Weights of a small transformer language model: 10 layers, rotary positions.
MLP neurons of a small language model. Each row is named by its layer, matrix (gate and up: input weights; down: output weights) and neuron, and shows model dimensions 0-191. Each number is 128 + 32 x the weight over its row's rms, rounded and kept within 0 to 255. Numbers have three digits each. A neuron's up and down rows have the sign that makes its largest values positive.
Before each neuron's rows, "fires in" lists the words (lower case) most often at its 100 highest values on Wikipedia text that the model never trained on; "fires before" lists the tokens most often just after its 100 highest values on Wikipedia text that the model never trained on. A number after a token or word is its count.

fires in: "january" 16, "may" 14, "march" 10, "february" 10, "december" 9, "november" 8
fires before: " " 90
L7.gate381:081130090155147105108095112113127086183140134134114194176123078135128162094086102064103145113082159097150162115163109136126114116128144161115198167122144137113151139102124143165099110202099156131188101106125134125118112112144124090158146161087136138125076135083109100062126087204138047173073132129146100074184150135095119146076148120093137080078125197160126127078111134111135089117180106150128135185106130149130158103128161175093106121118082118105190159077182153098095114114128076081176101083119079126110163163104134219090178144131097107151115135070102120076184168118188077114
L7.up381:113117063102169141118116165158137165072059126174118127137111170126084158131181124128178142144194144131145140079126174096151189145137086113122181161144059096157143153125165141103108128119144170071139132140155108099104050093147094173116100089081113144143112095096094136128143148095161164118066141120146058117118098127143116119124074090049121122152100110099122096081143161082072166090154137154126035181152105124156075156135131118083106104151069150150108090127186112106093101173107102136133166041123111112134110070150119115142142122155127157120116147165033141165134176127156157106
L7.down381:084068094147147099125148134109170108086121177117189127083138155122157158140118114148155076143142088143118192115169068151119041123148204118107163123119132133078084111127107158139068098149095083125115110125123180163124098195141171138172125099131106170160173135120147134099167131153075172091141141082121114140193133104132100130106097037112132117184093126209113160054124087133111164142175150105076127148059074169097149120160148143127112118165124157140129127058118109118109192113080131120138104122137108119119161130139172120132161097183122106156164169114053172108103183147140171166

fires in: "1" 22, "0" 18, "df" 7, "mf" 6, "10" 4, "well" 4
fires before: ";" 28, " |" 21, "0" 8, " " 4, " as" 4
L7.gate405:131086166109144110146076092066137084169115160094110157141145113146144115120057166160093144186186141123158126143141106149134166090170086169112152082131123097098137126149102014144131112154158117128146093140169122121127101177131110186093140103121131075082169155148120116120102109152126151171129144117111087116158103117170117128148137143133016083120167193142098102107129116151168159187138147094107190150086104157133149068190131137077113132147132152090105147141176128172143160141085094116114168120094125115150133092129144127121208151144128127170059097141175184186160131131149119098
L7.up405:175139070121143167104158138174138093076098136155121133123179134120065106134112115113131104082096147148075082154066101138142103132123178120141146127120128099099147160120121124116143115109124184129153111195169142180082141163123128165147144066120122124095161109107113189105128091090161149161145069156177074115138120103129103065104145122141139109148194149093106102141086082127129141137080137131144188188109123199170064159098087152123067127123098148076161189118147104158118163144137154113133161127161135101133180048126182126113198095091105085070091061155127173129027052108102096078
L7.down405:104133166116159170071135174099141101136164115163125126080101106155101169137150143154064108144138087134109095100114070069124173093093141124066075076128144098089140088105147156087150092119118144108086131153157120084127164106101126102161149083112178145098164122182096111117121166144122166129113102152174061160161127106097152142117166072129101101157155135148139159161079100085082122125089159134062219129076101073117182114175168129133100134186151135108122130072137142182143146158170164119076100084139075188120062066109155149074109177112091115124133149161075168114088109119149132117

fires in: "0" 100
fires before: " |" 58, ";" 28, "." 9
L5.gate623:165135180107172074054108127116178109156056074139153163144061180121091111084134132157147121130103180104098081139097150154080160171067133111139150150127093124178128145151173114118190120159091087129084058108182092134150119140138072183139079135134196113138147121104091141079127109132132112156115200131094173155164124152160129193096144135073133119107073144089160124108128135144125148089149139173114142132122129088133152098141144105166083114189158092127116169129151094135115102203104109098110088092132122108138132106184102135057125124139152115108106108135163169176126113146133134138
L5.up623:150168086097136109095086121107080132152114104140086101143129097109083147068123212123121173103098102171113106156129100141149150163112143076134148071084065101172110147133133119107164147125155106169066111149100138179104119131101147141130072114117080111164135126076092149109095160126169150168111115096143103132115141166111192158158084090105166136161122135123148155139098166148135174089164155095143107148097089146110128177159114162125180151127113158143079201133142132129161149135123170121036116063084088119097141101141101136062141137152093101057143180084127197134088108133143099135
L5.down623:118172116121117108147095116111164178134162138000189190147094117143167113065124052127139210084109131120067142149186130151104068129127166167077180159124150129179122104208172097133122086138157146156107117109097128131056145152118154131106139132111127168075158171138152165115128119116117151147146145111127122122078129126148122106116137125174128134102132091207090165053149128114159115114095111072129149129112178183123155121149143122146148141142072134132158155132175137094180122133118130082173099168093132074123115101145083130171128164173108136145114110109152193155130072105126126124

fires in: "0" 58, "5" 6, "3" 5, "6" 5, "9" 4
fires before: " |" 36, ";" 30, "\n" 11, "." 10
L7.gate4:125100106106184103100112150121080127133103129114104143157142147106124111149123153119120117149166128100086101095108121033169130150151098171159111121146097165119076147180166134091142142166114173185165059107162099088090068152180167177144131084164114171114129145163103185067104109128066176137138163119165147113097057132132096112102119181115111152175182178151120103117088100173139121142121071155087192071121153078159135124158148110137084156158111155136145180148134162085137073089096173111130133103154145125138142056129152177177143129115076075096120177117146127191099098153141216128
L7.up4:077183106181157109152062111113098094182135143072143108067081119156152144098152151075116143110123122132130170160148098093125126116124054125085086079139067139129074062179101118168169046152148137088154105108152132139065171128139110166126156140177126144034055183147087073168143123116143099111186152102135160137152122076198138117164127130119098133150161173134113139089137165132099150097151116070077141140120117145153111170165160113134161116163093106087179121136109129136167122157165098127115105118107115139088070149141202133101086095149105172104122131201203142089149145141149115158
L7.down4:178152075125108152100212135178149108107189088102069175096104176137089165082180114111047060158117127118117130099148197087139200159128163114086118143170139076088132108076146169067134134122128115122070096170117082128121111171121132116131148139099139136117140116131103089127136120154194170117089122162137150179132122111134110142131145076133153117139180202130118154186131143131088114101097111103155125178180143093129051139102070182142148163177131128171121103149081151160195121142158108156094144093135098189121124111114136153113101154152115104116120130141097141129125112102163128136

fires in: "over" 24, "than" 9, "approximately" 8, "overkill" 7, "almost" 6, "estimated" 5
fires before: " " 33, " the" 9, "k" 7, " a" 6, "on" 4
L4.gate313:131135115104114080121117095119194101115081146144150171121109149095137143091123135168105118094082171096186104117141040126143107100158158181173148171133097157117147151162126111130135137151078159134163087119159075124152143159124087127155135148157042191128136121135116131152114155112160111080055102146147151143180078088115117174107174079173168172166100142147137165124145095157158155164148099148095087117134101146068148127124186078117109087074178160094125170135134115147064094104169201090058105172081099145138151122105093192112087200157175060194114131110116105128123098169105159099
L4.up313:156122171135108101113148193187163105143176124146109085134122156152123108150140097079112126144138104141101102122168103111122109142125107140123198176116141136134175137149147110126056127087109130123165095166172121146088102124113103131166088158116105101142151094148093083107109127067137122136128125145098144181147085131123120124102142201132156188079144146139116161083124111108152138161068205094099127121141187169075178097174116099104081136064117139096073119093161125132119099091106088134058154100240168181126142116129076125187163191151095136077124111137184126185108048187185129088
L4.down313:122142096124167055101086144124160163183088095099146102170095144085171120114077151123077098146088111114137106099092063176118101149102112049142167145141117099116114167125112156158164116160120141101156154115167147102117163085101103136159113089123080134128137135148153076104097102117214137109162145112161145130153122086152121189102129176148069086114154087110083093151061087128136215130136168193090128129144110105199097166124161078138110125108139097118095164090106148176082082094138152129160122131150113174123092154105141081041145128109118104201123148147117080152158070164099059148

fires in: "on" 93
fires before: " the" 24, " " 21, " that" 4, " August" 4
L5.gate663:113093078100214144224128124075129082129161115169210141174144079157092099093096110121112135160113156096183142111101124104164137122120148122156121152154208104105090164085136113127096123096085114140107111105169086075157134203130142095129127091126145163122146128128124077117071108178135129146111134127096184145178117113128090068093056148127081098051084154137193105128127123100162127163123182134103124105154120103101105130133143134123088102119158125111127092135115163092129114083111107124094178159100151101083060084134171117154126072125129091131107151074102119122129156148205163134
L5.up663:085152175091175132156130123048116118090156134097154157126122135135059107158082154126151148185087162139120095128145213135126139149130121130124168151115118066123179162091216076176108066057111132106055120082148124143099145128130143063138124138188145137194106121178180063111115085171119101154130145122122135113121139142157114117129077125094074108054133117109153096086139147148129099146136146088158119096133101169160144064107123097166138093118163155119098119147133160114156136059100131113130084157128115138106121095078075115137117060069153201069200128141154120105087111132157087092
L5.down663:122170168132174147102078099117167184109188096164135136125170119150062152134136158121102162080072131133208124142080185117119140083125144090165176112127126107098176149131174135183125129140121138133103187088117070125136170165115162121122135160178204178134098102114086157093101056108189131134102120150183152136144130116134060110172084161129112132159082122101170089108132116070145092083141128120104176160150088169132073124132136106104074177150155175170093091132130093108143100139123048175111034102103058129070116098120122159110082102137126102103123129130188126157138131094141086098

fires in: "8" 27, "9" 23, "7" 10
fires before: " |" 31, "–" 9, ";" 8, "8" 8, "." 6, "4" 6
L5.gate108:172088134148137099170103109162153160152102155195080136083148114110129126127082130194142105141192105091124155182118089122162140125147132072155075124161139135113178120136127158161127138117129160157137100168161092119114109140154140097127138083096074152143127156130104141127136148054151117118111156126105184112184132123139102162173114126132120109121122163138135089071185162130152189177145128111138172086129158132110153155106096090121105181100120105176081152083128110240139166165163172163097128092082137140137176101172133075056135180128124090129124129145130079130125175064112149131
L5.up108:134147107116137103164088150050115092157144079145168187114118093089129142143113128127102148108121099141119129082108140116111126155105139102120140115088114159139158052104210109091162119106142100066117127107141136145092108120205143155059115140140140125149108088147097157172114052106126141055118112138129179114166090110092156132154152173149069170105114138077155134079104135081161142122077150102158180123143154112149137135122146147119098145123145119095134123120170126194172136176177153109172124140065149136171131146145168207157121110137150102198151055132129106168063184177178104165
L5.down108:076123131133157144060059144051090120161116115172128156173100144147115102157232152094136105087086171161120092132080135196114146192146148148119157098060095181043138120116132079120060142122145123122170151122089124109154135183142145138130149139092134120180089114116136129116146148141118131096118090118150129145152078142108165148141156151143127124100133123122144145125123157186124084079188170100158131125126115141087083167058162152116095095174120104118105182164174157099144155104175160129126135143169099139091061171146155230156108119139094118101111113169145104107127136156105136199

fires in: "began" 18, "march" 10, "december" 9, "june" 8, "april" 8
fires before: " " 51, " in" 7, " to" 5, " his" 4
L4.gate319:095107153069127115114161184116094116141136154161098210148110116149099125133151188142180171100098210105126111130145095116096107099127098105146122101117161136124165122156144133172106178118135125114155089123114099113101131138196103097130107125086175138134081142114129150051105112119106116122171092178191100126156182103177140087163166128201112093087083161151161161137131057108131166182109112095138176148138104126130156152137156188094087135146062135073101121063188203123127200081157108137099136069114085144128185126177143112161153054113075116183117181104135155101168169178152096099
L4.up319:143153126128100087164103161153153090152085123177116150145153071175087160078148105187114096146152131124196106113119048142143106084111085050142141165161100113129096152109153106096167150169147157117177086094170131146114159159101116174161127128128115147087108107100123132126133112133131096142222106170205105097088139118122114128139142120131161106132119131104109115064122065135170145129201174128076068155136088145105094136146185133083118151169113138142093077150111183159141133121102146127087153113052132201079045114089147116097163133157141150104136190130156107139128112173130205124
L4.down319:151114123134166124128145146100148109119147116133192154105135103128096152063176114149148122110159171176242131137117080196117108122137072144150146088120131148155101170112120143158098121079151146094148125135110136176125116047107109078143144121140186150118123089117113177118126175110134187078147081121109182139165178125117136114106122086155102115145145133169158124142102146132082169078136094120135124176053120124030157106098160130135101152145134106117069100059124209152104113101102149100101118101112132132115121143132146081103200137150142099164144072063068141145103152132129120106

fires in: "2025" 14, "2021" 14, "2024" 10, "2026" 8, "2022" 6
fires before: "5" 31, "6" 23, "1" 14, "4" 11, "2" 6, "0" 5
L7.gate520:153132128097088109169127114068096093215179131153104114171141118073124166104083136139125150159127147116125160119155138132160175132132166112121164102176221103167100157104123105126141111122106103140140182126158074159128201103131075148077095114147086087168097136171127047158140114112016119123124142172152144134131100156186156143122110131181167063098197151105090094067118110107102091140115119153144113106134174104196158120165080172131144102157104123127143139102152161120083124145126109124184102102144132105107169166144123139116125139084117125105150156060080128161101129106097133165
L7.up520:169109144136123145072203135138120081110114177150107191157158156085149096139172146132129105135192083152183146135135127125147111133135127138113094104108181137094143124113070090131125174105170124134097116093172138118098108111125113085083084092108127154077104201135179143134140143141096171148141115143167096057106141161139159136159061146108113086065176173128082142135146117091140052120065085034068121123155099149129166165190132085130093111143163110164137126115164083088122140157087143145086103120104093090081098144139100135109144149109136122086177110098190099113149202104104157067
L7.down520:150109061099144158129133135127119084124181112105121138181127142113162095129104153106134151073135168129168135103133091110112103132111118135233174162153142163109130126123111111139117115070134071161071181134117110091165110152078125138099100132152116037080176114155128070143040191104141092097168126141177134111117143145097138160157145175104095126089184138110109188127143119064149104154120183166123192124137140125147135095126113080110109106125130089128112108221164114111157098090117137112106185116080137200112149154129081121142188058156148156156178089101192138145106082106136124126

fires in: "10" 49, "100" 9, "11" 7, "2010" 6, "90" 4
fires before: " |" 22, "." 16, "0" 11, "," 8, "–" 7, ":" 4
L4.gate502:140116127100168112139109142140112106130109151119149139131114168081061095144118085071141144133099100113154130129145158090177144076193097110165160164220099128120147102107070189147186116109155178143169127114097122147111140134093170101137126165110145141129094089122172148052114168111126124138103177116097092201131118095118164147081217110112110083080102134158104149132135112137108200124204132119109108091102068111101106171131133139155151086153101110181154158153144122127105098106113155176097140160115097157096093110132148103208125186139093103081190138096168124179141119164143138137
L4.up502:106122142148159158121140221153141099144128149136114103118137171116097063212121129189136167092107086147136195108134143114163081100145142104152120101147111032119106125112180148087112134155085096155169117101159139121143129214181088146114112095103125057105144165105152186203135139158210153123119065136112062097112105099152126150133108077160155158165115103121164120161143110131119070130120139151134127061163148105132131104133083098064188064157131134123100115123128132130164166105213164117171171143111122121181175143119147148129128101170114157049146163103152160181133115139106125141
L4.down502:131151095121126156077149124130197164083095127102009100141113153120175126102097184218120111191043128149155115164086146170154122084103147178121118148215063112144184110130108114066141174143165101106141102148113152098118183119088121154161118144084115087147147165080105134131137150150055126190175100122106143149089090118083152130119136134107083140133140124156123133073144136102086075146105115123133146112067159135153085098176141157181116129118088094110128107142059124127098118140188062084155110089106152157158114132178151098165126067135140117169078143089115124111083183146103108123

fires in: "no" 67, "s" 13, "c" 4
fires before: "." 41, " |" 26, " longer" 6
L5.gate2:144126171142090125053131164148117109154102159174098097169150190137118093125095099134113115148084117137119120072124083098152123092193110129199136118108150138171123111134132139194183118140070082081148085139154104089167139165090163099143156127150117107105076091151112115154164147131140175090105103144124112155121060152032076149098133103109144125172101187186083094126094137197099156130177137078093065124144100087151129114092150126173156110183152130114122164130115119105175081112155102058110159126124050064120161152152138119100139138127201078150080153136080106183133125200150123153
L5.up2:101162125125126115172116085161130104166111187167108104122190149095125120135102151107144113137123129152106188115075118109151078121092068108112108127150111087100131116094152096176071170132150151095075120175153106137134107103144122129132167120092117071102136111160101081117101118128116178103111082078125087143133110156086111120131045199107142172129099082107111121170147235150164117145080180127142124079144186143109139136091122136156208136126121079152075153135153145094164095108141121101095122170104095091140110167132191113130095114174140065150112138134128180174138123151150093080
L5.down2:095133147127126129130123126169133102107139199115091152155032169146091084129154139079184105138086135121040248054124168087064120093146114142138166104113179147145133122157154139173110115200164093162137073160135170162131157139127159077119135189093066141139109124137059165163102160102157177150100092124059130163137115081138127135145109126103165133194092153116097163144116143138133145167152064145082132101138123156133105116104100116173120161130109152103076128173086130135112118125080131099104133124146112148105183104133126098076164118116115138119188169100125152180071125129176151096

fires in: "28" 19, "27" 11, "18" 8, "8" 8, "38" 7
fires before: " |" 46, ";" 15, "." 11, "0" 5, "th" 4
L5.gate343:162145135119112113071160124072065138115185135188094088135210175070141132066116164120157092143106096145147127190158152106141142125146184123124095147189118187155146150114210169136157142172140167114147085171171106190140130097131105166122164131090111159194096093119113116127136192121067176176132125140098157075157117097123140103100105103104043143167093154093111141120144094162147076160084158130097152060124160136115095145114190115145182164101094122135053141153126132149174148142091113159120167091125137117094145156138100178165084127143153093132110132159145098140092137147166157136
L5.up343:158113150137144166096162190188134075183138143081113135123148062160147130158156085163218121132136120147133192150108130112159076094148130137140150162077128138141130102181138108128144116153105144137137131070164133118094208112096120106100117181119129124139143184163119207078147141136145142142192155121114156181121159135147148137194103156153116105100094132173186105096137133089146108111137126045122125092136113044101145134103075117114171135171159146142087133152117115116105095158060163114158089180131079086169118145149121159123130087182190036108139154086205125128093130141144072155
L5.down343:148138104102172066169182129136176147116161150130154130088187171157126140168137086137092120110173109147124075129128120100116098148118153104097117143091124196176129062134109206126135198077137083121153160133204141132214074106160163142143139098150123145119169133089162098217059105153140142107120080106198150097152132102125143142158106165148156095103109139122138102169115147167098116117145067082138128155162133124179125120092152110136084145136141148157134200110104129078074116158138142126113133142177108156116161123159152125133142131088160149080155117134115196123154159169060104106

fires in: "2020" 12, "2025" 11, "2024" 10, "2021" 9, "2010" 8, "2013" 8
fires before: "0" 28, "5" 14, "1" 11, "4" 10, "2" 9, "3" 9
L5.gate511:142155131135109197117196136138176167149139149168116157100150114103086049108145096184128216156120156084107066098164145096146114122160163145112113125122096159176146105097130163160170103064113189168142160075167099112095106117126129179088090072160071153159091158143103110132152084178148182088112093137112145141157087097190200139101163153134108122071123173106046171158169102090105103141087128106173132097157171115126129110109161166152104085161192145200163146111104131107180116095112116134075126150143124111089098127114116117142166185094085121133138106097141085185103149106141134117
L5.up511:097111140190104095100166103106113163116149125103128123113149142115138089107050103134102073157208144106098132104173146133152129150201144079083117073136132198077123101136110036142124175109171093100103105178096126100142111121181150075146132075142129122162165159156168113061118112070147180135119114111167071139161140130117120156052152130134099128143122132090138155126116127119118126104130142111180149152188151146082103109150171152157133119084095139082068114111074115184144126066112146120125159128124093103103115137057140121096125174137092146066127155148073127145143160098115088149
L5.down511:133087154122120158049171086102113175087111094108141181147125135089070167109123109195112202160148137121094149147079150024115128130130132126148129099070099142140120182077159113106107140121082137115078082128112154108116152145111057221110190106141214111140142120130082114118114118085146124114136195183132120181098124113127086185101151088172100136106097113134117134105096134081096146180109123150106131135098143107197082093120133091139145107147138118148152076124117153132148157124137091146138194154158114084141147108117170116086150115132185129128135123124153117170079145095093128215

fires in: "3" 47, "4" 12
fires before: " |" 31, "," 12, ";" 8, "0" 6, "–" 5
L5.gate90:152098059099146191117131149126144078103122120131131135029048085157116153109155144172091204111129019141098192159147077125157148102140140092137094111149133188120133059105083132177204151156146045103151126127142103118159118090104118107145196096116079108097152147137130197075130151126126154185130102133200083122178179070043112144140115097118113118098117134167131170129131114118133099136123147081129098093136118085097109113144166115092159131118145138161114083117092179146114102135113151149119177108120123124134166162062105158144115149101122152095126072130178155105148128051097095167
L5.up90:108097113158117109113124063204172088123113122074132138143061131171140091057188067122174084132150106155112094082121137108128097103132200105112069097088123180129086087123111115185111108139093068103196122154096145121094163104020172135179169121188154112089117148186132202087162158148144088141152132143112120134116133102110058113047092106151137147130168141184098174110165145113101126131109128150157120118141070065153109119136149123137129109120098132163118104127194119130083133137121179133190144163126140089173140149106119105175106159042103096128179167132134063094136173107102119116
L5.down90:149107112123116114155113109116105192137141147166153155134161176134147143160101145083095153138159115212146105127153133115093140148078094175133087147076115136061171129103149191099025142138125187130177073142090098112196061081160120120144148091131108123122133112112175167182155174125146129116117110142151113138106113138130150096118187136128184160219096178162142130103172127090072109085139113090163141172126128157095144150119082119105141084116124108126128148118090185123144160108139123203122066116108177113133127118134094110152070133124172076092088145114116134124105187145123163123

fires in: "march" 11, "july" 11, "december" 9, "august" 9, "november" 8, "april" 6
fires before: " " 64
L4.gate362:145100105122103199143115157114086132124156128128118110172087102154143136164157174204099099080089130133138162141150091123115115076177094074065137172130087154113080125169127160077130165159123126141167153182128167130113106087118145146160120147057151140082190151157093162127133117164104153131168137134145041115173132122058128149000107082118136192163127074072149070183125139058167130158163121154148080156119047129090088145146141154188127102116184152144116146113123098102101097115149151096111128074109100179137137121155078136145105088114127154138123136154097117135144146173134106115
L4.up362:111157106140117113133173154105136115157088141114083108163111163108149089063131088187173130161160120100156162131085081177146109120135045110179121115132148160141067140090142106086156042174149117144101164113126127123134077139103079153204103068169129089115045119145177133157142156143174189178115141120154108076149098087039123118115134137061078144142100098194129133114126095081074161132200127113165112133133160133150134112113161130106195121156149091097062149137135177130098161118196067173113128131074119136192121134112153125186123145120160122140112098124116149111081074147114083084
L4.down362:071160163071094111166175131129127183164119189103160101135208156116098175114107130128081147110135112156119119129110128120128163160101133103136124140126146123057084148130175072126133143156184134130177107182128113131102113093138192108073091160085185079079179144081123117080178067143128098134146076099139192122147177166089169157164153132147124118120085163080126154089132086090116165099094112094092162117108181106098133129115168139131127180140120164149105146103094098117159192104131138108138154090107141170117140141137129135159086164177118105112088141126124130087217168109125159143

fires in: "november" 24, "october" 9, "december" 9, "january" 5, "matt" 4, "september" 4
fires before: " " 51, "," 6
L4.gate18:058143100125098136113223166102135109130103072156142180179122122124121113093113152140119136181105163112119103149023095119155124172144126130101125192164150162128101164131147092099113173114152115138043122124154165152166137129123122153124157139132129095078114111114133128072161134151124151201078116112176141116159152116047107068121084142117104131151151100078055141158114172124184072111176140110133080162085131093104139084082139158127154088170134145133156141069118153105079121155145104107107154123143114113086094159078098132106106153162174140118143112099100147150205130147097158127
L4.up18:111153116128135167180148156169091136135098060143124064091132149120166138118133154135157061104097106115119129145160086128094134136144129067080104150109123138060152060115139152099133125124110176102165112141132151136147110095124119141125173104147106156114088109160139119169130108112124143165096190073132115121149148136152105151152137106099102195110126083082168084067071117137099132113144110082110116163159124151090120139164151055140076113164145076105130093131134152163119110107176122147120166169085075106176134093195111117127124115146075126134174170153135108212078122139196164095
L4.down18:089116144108129061075120083154126134133188145116082114119186165089076172093142091147140094140123179185122115081172115116080085140121179117163182174100156089113135114114122125111068172158095107102133121165110107079091097145136113138108130149070142119134105089138171130188130168195158155163098183167122128103143098182087146141094123114120131113124131183138195128152073120137097136086160166156104089123110122110090121129211140136113179139103127094086127167111128157087115150170156126135037164102155097127148150172133082101164099129137124081128104094209095094106154137121187250117

fires in: "0" 85, "lab" 7, "ld" 5
fires before: " |" 54, ";" 23, "ab" 7, "D" 5, "–" 5
L7.gate454:156162155128132157118098107128095110122152118088119211137143221152156083078163103142079125100156165085147180085143123106128140110148079119071207141119106113150143138144147144126156136159113181147064127136131105102100174167138112113145088112135097232129105086131103121132144125103114158181134132087104129180116112174124157128151112156109109153163160173189100165097129121086171097129162126159138167178136196139154110147131095125120115170153087148172190127187146181096126190105133201127191103144098071108159146137139114129156195162132157174103055122105149177087103191143097125073
L7.up454:185149169075114106113075133133154151177101144028113126144103151118147097076171234083132162180100120123163176110154155168094130138048146094133117149122127111164051129136117109188188078105138106142123107129065123104106091122137128112107107096101153129106144126130082140126118157129123106176116146124159131128103129104149080046159133168128144122135128125174068192138107077122124167129079194157127115161171065182145174096115152065150126067144078126113092135171129110095168159170154097151132146125099129078114170144137113100076127095143154162124143143084143138132078120110126079132
L7.down454:130106077124141092199127101133123081124171144130110166132085110135171105042137105120069125123157149103109157111165105152147169151122130107125164121083133151160141129060150139150162146100157114138157132181126123151143108150115141148114097126108173213102128180113136153139071148197066135047122114109109054118158113068180082122086192110179121148147101119152135182171149133185078128114090156104128154184132170130091142086157104071193151157133151173148214156115120126142131153134170088136201180147122088095096126145142129073158098118181109141095095178102184107108168118120150129159

fires in: "2025" 20, "2022" 15, "2024" 15, "2021" 10, "2020" 8
fires before: "5" 22, "4" 16, "2" 15, "0" 15, "1" 10, "3" 8
L4.gate682:127137145171082108125144142125114120118096106055125134064140145128165147165153096160089137112153117134053137133134131142071119138155122187133099138141207106126073096167168169098105090133071168188192081159128097117127116077175133111111092119124144096194098110155131090189098143116089161074050129092112065106169103077205175187126115096191127049105091136146065138085158075143162107188129123120103082090164110091170142114149095106128075137126086117160101196154128177152148132152166160083075102097093098148109159136087087156133103165141116105159164163114165091129111143182118126136
L4.up682:142127128136174126102121136072137152105146112152082125097132161086075125127166190141059137134179119178059169190138068100173140143120175082140108090125104188133139117140186147184158124052181140152159088111204129088145087160152115085141089104092061105132172184143098155087135101120165167115145126104163139128163145110158199104121131097106142130137167142155128182158172151127161134141107131076135081101080120109123160113142136135133139089124083161129157148179089169118148163145142135128134136110111089124143023116148066103088106115184135156103081124101165145088128211054134156152
L4.down682:110177092136121122128158121093145087056121128125164104132105148176111155134104135145069113134156162125145090143131113114171125085101088131135131115163094156147124102134100105157158145152054034052110160091163113132091174152160061188149139149095205087169110136114083114106076104184119165142060154129135182122210145163150159091082121111137156152146151157103129154121080163192126070170135171113098073116153104126161127100147093138077116172171138126110110131112109127121087179104144100081069140062174098110091105173114168189066157130159116147113093104124109105119130098115108156143

fires in: "july" 13, "april" 10, "march" 10, "september" 10, "october" 8, "june" 8
fires before: " " 93
L7.gate75:162129150083123119132151100173108076154141146129118137174130073157093101162137087131168122101138164117157170195128162149148180118142084168147104105089152160099146157121106115123154086146143131132146119166095058095180154128192133133071105135150142115157111153080116108075116154101114139137086077152138119136145100169100084165125150090168133203151077208097125153113161139112125140127132092110124139183160172143056188081129141192120123112106108144103163109093140166131139179099153154145057093087150159152123166097122098119138154047147170089158107119109071182041124134121128176140
L7.up75:111091093108097132162151141156130109090109095143107129139103146077092140163171066197186071125074132149166149162133158082134113150106086111081098116123146214072152128086082139143100099135095157119161097121123144123131148124154125158177100160124143133185116126068126126092083104099135179177119173112167095145171178141146153123082109106106141161118145141085121109098097136137102145104108062201106159207165126143112115126123186139115102123120107104079125149075128118091114096133189109102130125063130081141113114154125147172146109147170169101152152104143134094100072175140167134047
L7.down75:056140112080119073136129099093109128119155145135177160173109157174153125154124158131183126127096115157138183117131147136072035138143157160143147149112104160169145119070131147129123146177103115114135123145104141147114139126157088125125085151144111160188116144147156167127151125076081170153140110145123100126130152081121108190127151100130137149121034132144153127083165104165135155054128129113082090190175049116110120116135113095134134080119088105102113146082111151126111132110173117122154098145156114197157203124110177083129190151175090067114154151137133167152134110088143164138

fires in: "25" 19, "26" 14, "15" 12, "35" 5
fires before: " |" 35, ";" 14, ")" 6, "0" 6, "." 4
L5.gate7:136127092085168078141134083107092110147159139088110055149136121189178114135179120174134154134187106170150115127088056040137163133157144123127115152130090089119145121105188114102167099122113126117157129135185110125164107109104190194170096057136175132157117166104146114097101178135106154088141162094059139121151105116123100125136104177146131145146198151120131089140173084085104124130144121151125090108107150068074104177174092150109124166091084137161152114090144198175132132101153126160100121114125053118192126169137153141135110140133138109122206132109119091147171120139118093221
L5.up7:109124101101122192115140080129175106139134101152082091107148104090126111137128156123135041144160177152092166141146096091148091093118119098123106145117073179128145125153135151122131130166130059087114119103091125129152112167072094159103106077068135085141145119122192165084127141092200148127161141149151045130145115169140091158198136127193078181082109117148167095112136195089078121139143172144128171141164139061131097114099100106100154131091093126126124209149094169141135143142120133226194155117103114160111180152161112140109149169157109133231191123147193136114079144171114102174
L5.down7:103118164109121182147081136155092178159134189116192186111080194110120134149140185102163146121096121190102101101112100144089153189109097117168077102113140166092138087146097153136063176141176144094136074182113115127145077160137135103225144185115154126137145100130145189144096097164137092156182128136126129133108095079132137105117152129098114161196129184126093080138145223129096149147176121108136081156163095154078121135115161121118130096108153115107124155106161179111140119110132109155133128097150123141122088116156132151122094137108188136082092143122156109097080134064132139131

fires in: "no" 24, "s" 18, "c" 11, "viacell" 6
fires before: "." 50, "ell" 6, "en" 4
L4.gate209:120143106160152064103138129131104122195088129159104138158171128091088097149095112127155139078134185132134160063085170129137138090102148041120118120147081139168121117125123171122141108083141138108109101106144142088131065091128163123162159076103141196094182107114166141173132135110138150109161076125092142126140134120108130122104149133135083108095075143059115032141146165117125111163101126156157150134176105081130119053090159103156113134175149161188107178150151130094190130149105142102132105118153073122078138124118158088255138165136097112091141170105109144166150084194113095133
L4.up209:091110085126149088161105041127066139080087139107125167182134091099159118109128132117126137085119108143149161071125110118165132139147156125157075105122144112119146109171111204172130150150107097161130112113108145107177158212142128158156157094098126134130138163107092116139152098198180175129050108184126075094083145140131170094077109124156106191129144222140152165135156182179120148171142169143143115111153078094148103108130144061149101120145129101160101126168064132160146142105148133112168087072105127138104142159101144149161144132152137114102104143125174139132154103164131097159
L4.down209:105115144146129078123163146115181146119150172178122146158097204129141144162126141146113134123111140144067148055137198170106139113107161108104156145195115099140113164137124124193079095111155089174114071204158153084109157100157130099100191154125181069107176070116080145154112093135125120150119096106080103148145148098127149108127085135121133121202145136168134119152133157143107127157093101154101157148129143140102172189153184105144174083101145156112069114140143162145149118103099140139117171154135067114110117110167107113175167129128133151111093194108100162161141191054172165086